{
  "vocab_size": 8192,
  "positions": "learned",
  "init_std_qkv": 0.0259,
  "init_out_by_depth": true,
  "optimizer": "muon_variant",
  "warmup_steps": 200,
  "schedule": "wsd",
  "max_steps": 4419
}
MLP neurons of a small language model. Each row is named by its layer, matrix (down: output weights) and neuron, and shows model dimensions 80-175. Each number is 128 + 32 x the weight over its row's rms, rounded and kept within 0 to 255. Numbers have three digits each.
After each neuron's rows, "fires before" lists the tokens most often just after its 100 highest values on Wikipedia text that the model never trained on.

L8.down562:147095154140174159088124133179127136117158090088246147124160156170106096142144162137091094139084157130122128078137132097069092124066180063107131151170127185120155126134091221146050146096101141167151110139184159130149144147111129156128095126127125181167121099145159092144113067068156098104
fires before: "\n", " ", " The", " It"

L7.down255:112087196127154116115157126128128164138114115128125135157147129115183110153116217063096171136114115152169118182068181122120152156047160130154035134189123124087138166085118142130128070134097110153105066089147197118143195136097109094143091131125146089178127109143148187084159155068112143129
fires before: "\n", "The"

L11.down291:129113149081161106142103133152149031104075144121094141111100138113141159164129120136118070077125132156167171117145141107145159138153154150122098220127136137133110124137083190138144129126116123132138103123098129149133178087161101122147180139094169156179118117144060157063111199128101136085
fires before: "\n", " of", "d", " for"

L11.down352:104128121131156143120104166081076116104162120106233115138081147155071141173142200166124137084118113177127093113114124089089126185145136143129138094135167109130097127090122136086130078157113129112196127168119157192106099147141127153171102084140171122085131141124134082092209100089103147131
fires before: "2", "0", "1", "8"

L8.down599:120092102132158091133100096095074136092107115124109092115133166157098137141136110139141127178152127209122138091139172118097098063093143115137147175095108151105090113109138113101176128136151091185096118137132081081135089138120159091109152183142133155144139098184123079178106113148119155139
fires before: " of", "ing", "ed", "s", "ive"

L8.down231:038186128091149173138117164159181152116138097122100098089217142132141126120173130125127146083138098127086094131142121137126136192134124124176195125139107098143082106127114091138164125119152129102193130094068133167124145189096115102154172159097105118147158146131124172092064143167105086105
fires before: " |", ".", "s", "%", "("

L10.down297:139129176156135132148160195104154050140145096131177109124164101158085194141150153113158118137070118122133155114097183122144172102093113144079106145159176151108134063084149117081174094151075147116105111083168118171156113098146126106146141173142156121113135145162124110142185168137118145154
fires before: "\n", ")", "-"

L10.down313:163140099176085131137093067150092106134081148094158171095123108147090099111159139175108139108146096127158131114140118106122104185119129182131169144096153111094138108123079108114101129162195120104139106122138139136121118105132168194119166137174233125148105128164142097172161148106140123140
fires before: "ed", "d", "\n", "==", "In"

L8.down154:164127148107141040154174102177081164107122123141097126100162136126076111121095154162153176128134134112187153100142125106120115153145130106142118187113100111164088095098092104118117100187097147172181102126068140093101133157043133126113163153126138109137137092187134138152150162130132087155
fires before: "ed", "s", "d"

L10.down329:108135140159069120132158098145086117096188152200172138109194050127054115175163116158112143161147063113142152084134106126097114145135157113113186169094134099099149095143156098148129117172117114147115113101115055125156093161111137159162129149080167103151125094112158103183139136162171123152
fires before: "3", "4", "2", "5", "0", "1"

L3.down513:123164112146077149177120113129106203149135136129135174161150091093063142126079107136143129104100162112138122210070158100145125107102120119114142114131113107178121110164109213092094172146117101139174178151177149090132092135079167128075111106149118123141161156123103104178148073178142144145
fires before: ",", "\n", "es", " the"

L11.down195:086111130102157160146138203109142172188157091056109091122075122135115115090140139102176092104094140151124109176138114124088066181112159129082144192078169156089140081148109148108062116074126125143195124039156146166154115153138105151106111155129108174139150120068121182121147093123171105114
fires before: "2", "present"

L10.down752:129161121159122121075085171155206160069155062149096128088159119141167164060161138121108137170155149154171142178111138124178182088107081123099138118168161125128132211118072066088107129149146112166130045114103114119131103095127156139182100129149130182069154090140102121124090157072137111153
fires before: " |", "."

L2.down237:101149116168094137112129118149125164133135114122165119139131077235127181125171062092081174193138117139148082139077074132134097141155182161126121125107155098147192145198097105176136172091112187132119125098150071096062127116138174095120155115180135113120079091119123155135100121156118054107
fires before: " ", " −", "0", "\n", " +"

L5.down758:178180062144101138136115122101105098145176139132099156097129155145163171083150146139161079129138142111158096079131122074156117105130075159169151156123134106093143150122039138162127117099115114101127087137096173148131073143129086108157099100118153146111075138173140112084121135126172103111
fires before: "9", "0", " ", "mal", "2"

L11.down564:106138135140116102124153083117164114136156110121088094164140173077146206143053187144127079102173164079109061163205171057084092148126137130133102088178145131084153131128144136097155143142085133116158111152086131137133131135114098145086167149149104177134040060116093193140162101192142143077
fires before: "."

L10.down754:092151166166085090150140136151170158153180119091190133166139117083146141112127172140171122089166163164084104137105101005057045105072106060109156114171121178148154149172094132116113121185093117119151088106120129107105177182198138140117115113126130134129114194195161142116143118116125160079
fires before: "-", "\n", " ", "===", " League"

L11.down494:101123136128139082051137140097124123140143116145183106120141096124125115146173152119153164183141111169140105091108135155153133149154153135126154093145232099091092151158081152098117178153141174091151111114089143118107160097160153173121119107114057070148146155144073087095147127130116145132
fires before: "0", "4", "2", "1", "5", "3"

L7.down390:151078065197162125125134124136161180139153140159060157156105090093118126110135173120132123113130095140083120145151118097149118092100143085094120091226183148124129140109138159152126107164107144117133145137148182139105106099149099211126138140123122133107101069115109146138150126169093104093
fires before: "|", "\n", " |"

L10.down40:135116151139153051187166082126130137145157102118158066099124080161180109178135123125106147065142057136153118162085157110156153184074194120112060149125166107115089106129167137138088167132065067163063130064141138155191156141082134143144119168119137161045179145119179130087117183077105150052
fires before: "\n"

L5.down483:081103156143077157091148155121153181083099142140087175161099173080112205115111154154092175088118152093158130168107165105105116163110175130130157120135144096094135108122151116095160128086150141142124096156120120117111131162102125095115163120139132095123119123136151050063146119168103119120
fires before: ".", "1", "-", "7", "9"

L11.down94:092089105125118161143104126131098115145141120181090143141149087043143192120145153129149126122149106143139155091101180131167076144173130091109079125131121048145159123070115141133177108201088111148138119145143061124118086164148115156151104075083142092091117150164159219144110153107138124141
fires before: "9", "0", "8"

L5.down628:113169166152131112121109171124144130122142146094085162162116112130108169157074107160136073172093088132133124136179152156077106103086092118143149103215187146183153068099138139109074164126148112169127094151198148097155118136136159139105148115153122074147083112184172101199151121158107137155
fires before: " ", "\n", "OC"

L10.down341:095147103138075160069130167154178143064129106130105133156103148085114215154120103125105144106135120056122124177115159106102094176108197117124156077136149118104121116122086104109155186063094152127142095151089159138062140153149210123131138166134113165060114105152090125115136187190158126090
fires before: ".", ",", " ("

L7.down752:127149103155099134128117097146170107174120117114112124144137161174133179113092138184128134169146113141206084079155119117151148211118077145141094102093135117112171060123139121154153149152158151129090165139093057053111071152084083148174089123189126122167109092206121153075108133096109077145
fires before: " ", "0", " UTC", " zone", ":"

L3.down631:167136147097146086139159101147105137104091156135163033129126185118139148077135142187153161136175088134120109124093180091144097090173109141121117147098126156107115067126122121136183164110087136162157108138101102144158103092129176128183174166130127126104125148143175113145135128157192145098
fires before: "s", "t", ",", " of", " and"

L3.down146:148137135111090098142114127154138088182178077110121101166132119123177155204105107129115118125150111098120119091191114136063170191130105132146084132139130130165102180061087124076119102146094130170181123109113099122160167118129170122112149109083133149144128111050138125148194101120111105143
fires before: " ", "0", " million", ",", "5", " and"

L5.down451:109125057156124114133122155210119102142122097120114061151158153129115166215107109161071075088135121089153134188195124099083119149130136154116164146101123170090047096092059114141127092141088106137085148094114083105142140097117160106127074173193125135210181085151127124164134170095110145165
fires before: " ", "2", "1", ",", "0"

L3.down674:127077147116142139092062130134120176109111147141144125168128162134129109189169171115131096160170091128099135105142157145175146083069118122172175079155170132097115105109116083145092084175111074116071109125065137168075196131068113140169085125120102110128136134167068136123144134120131132135
fires before: "|", "\n"

L11.down466:056085092123111125118078117129153110136063140133129127146146150164160135120102160162132158101127157153111119191112139114121152190094094128146103172118161137108125154167126135100135119096121163049149155136069088192127137118098129155136168098139150095126206124131094088095174143134146124113
fires before: "0", "2", "3", "1", "4", "5"

L7.down646:134156073119124132145145173139064134095135102080204093124161102159109077146146129124083057168120096046111136097123198115107130110129169134159161139080063142146116135152132113088124108109113056117128138074101133152227140090136152078126134159147073165133145072224150084155161119156097162164
fires before: ",", " |", "1", "6", "8"

L8.down162:157137126118124112186168167141124103074095090113104085160179088077104096131181150153113100193197134088058159107123082166137098136107147133086210155133134138106122125148093141154145161079081152097086155079143125120104173138149114072095185122122133175137186138173143143151204070174204099108
fires before: ",", " of", " |", ".", " time"

L4.down106:076128166140118164144170173162122114092107143155103139083117149110090108097116130229149160150137075066147125062167065140116132152125147096150121069111075057113118112062160132108155191097092193139172133169123161115158121157186146111117111137057103185115107168139092182094147169097140088090
fires before: "8", "9", "-", "7", " "

L8.down679:123128159127111089095104117107136112119118131084082094129125133133155185154121128094129116113102147174192121150203158107116133110136095129120143094211156149180098127167143151094159117109151096176079151159128180115116154152149163118132084144094152078052130113167117118089090102195185084146
fires before: "0", " ", "9", " the", "8", "3"

L10.down537:111181162157177147079152067137168116110133135076179157085094107141102084138158172132123174123113155085146117082094173114116102144131119066146130126149153147101094109179072125134162221079102103150125116104208165146157101178100152122154116107137131186182089109156111179111170068108131159142
fires before: " The", "\n", " He", " On", " In"

L3.down614:096119166118163146116145080094139159106140090123147105105113073169203164053152161067115156146141117122118146087082163154136125131202100142133114124124129101093147112149176168112160101142161131105138140147188100148102174120181136177124144126126138137141159176184132118060068110110065161122
fires before: " |", "%", "0"

L7.down240:125103184146164197125190117109093083145161138096170130186149159084115149168161122170141104143046129159107181162113161061100131061115112093141151128160127119128120135140136070103105194069078184109143109122187132118183102124136127134100156138115163144089108115110127127044127129146133101157
fires before: "9", "0", "2", "8", "1", " "

L11.down542:091102118139136114105054098077116053152090145106135199173122115071157120137113100148109104094080114145211165100135172098183168102123110119119126163136148110142118134113102148159132123092203157107059127149145182145205125122112138103168145100132069152104172155137126208100124107089123176043
fires before: "|", "\n", " "

L10.down610:116112137165106151131148157068153122136140125157084141130179134172179155103111150138127137087148185116153119103134128180108102130193161193156183163110127166116159129087112134176077101060079123134121096136141146122135121104130154125145107137116169160139108120218124145143078081134124093049
fires before: "s", "2"

L8.down459:099144076150145097120112169129089136128141108120062149114158111173123171121172111131170107139148177156126108121174141096145120142164113135110151086112107139107090099081066153114147183150122091111108127126122078129245156207168123113144082157127102142127135137134174111171099069073123125085
fires before: "\n"

L4.down326:168069110113171154077124159161159120158101070147097104127106165094086113024140159146168108147085149155033135166135114126053134154165125137112120145130127154189120160113097119107071192130060089188090121066138195123171151147099094118143108157140107178119104115135073050156150149081126110136
fires before: "1", "2"

L10.down285:151132136148182167178134094110084142130118104172124203099122122063110141135095072115122147178076144148119124118141181138123115131069120130146105128161118121106115130094162119166079144162139140130160136126165142122189113148113113107142162072122141122185148097183095138100143069159150091128
fires before: "9", "8", "3", "7", "th", "5"

L10.down239:108136091088117158076123165126123145134172134079109155099097129188131113140114142089174145132140170117176133158145075145122059113191150140162087115074118151130129094141118151206081106043122125168128086084113126144155167133167137165112114148115076169079118115117156180090128051092152055122
fires before: "1", "2"

L8.down81:165107176071140148097167100106193085097136117144138130106113120132185167179111152165110088139128087113131141108138170138090193119116131119173125176123120074143158163133146146124097178127114092103186199180114132120146141068131128128191192119149137142106132164094127153069139144134114128127
fires before: "s", " of", ",", " and"

L7.down127:173130101145151089133112131163152137140123101140029155150163099126073120116160113096096092108109147145114080188135175154143173185126074168148125071134115116137112169132048147135127156129073120137128153149152147160122178167132109092128118142166142105122170116165142112110100129146154137121
fires before: "\n", "The"

L7.down50:104098128090079148135132143142120154121108116123108105131103145132157143172134096158104156140117162090097118118118158108129110081182105098151168167059143113164108117128131134126154165132148146145111106145105171193140105097120085082142130205146122159071114017159127114122157130132141144111
fires before: ".", "1", "5", "4", "2"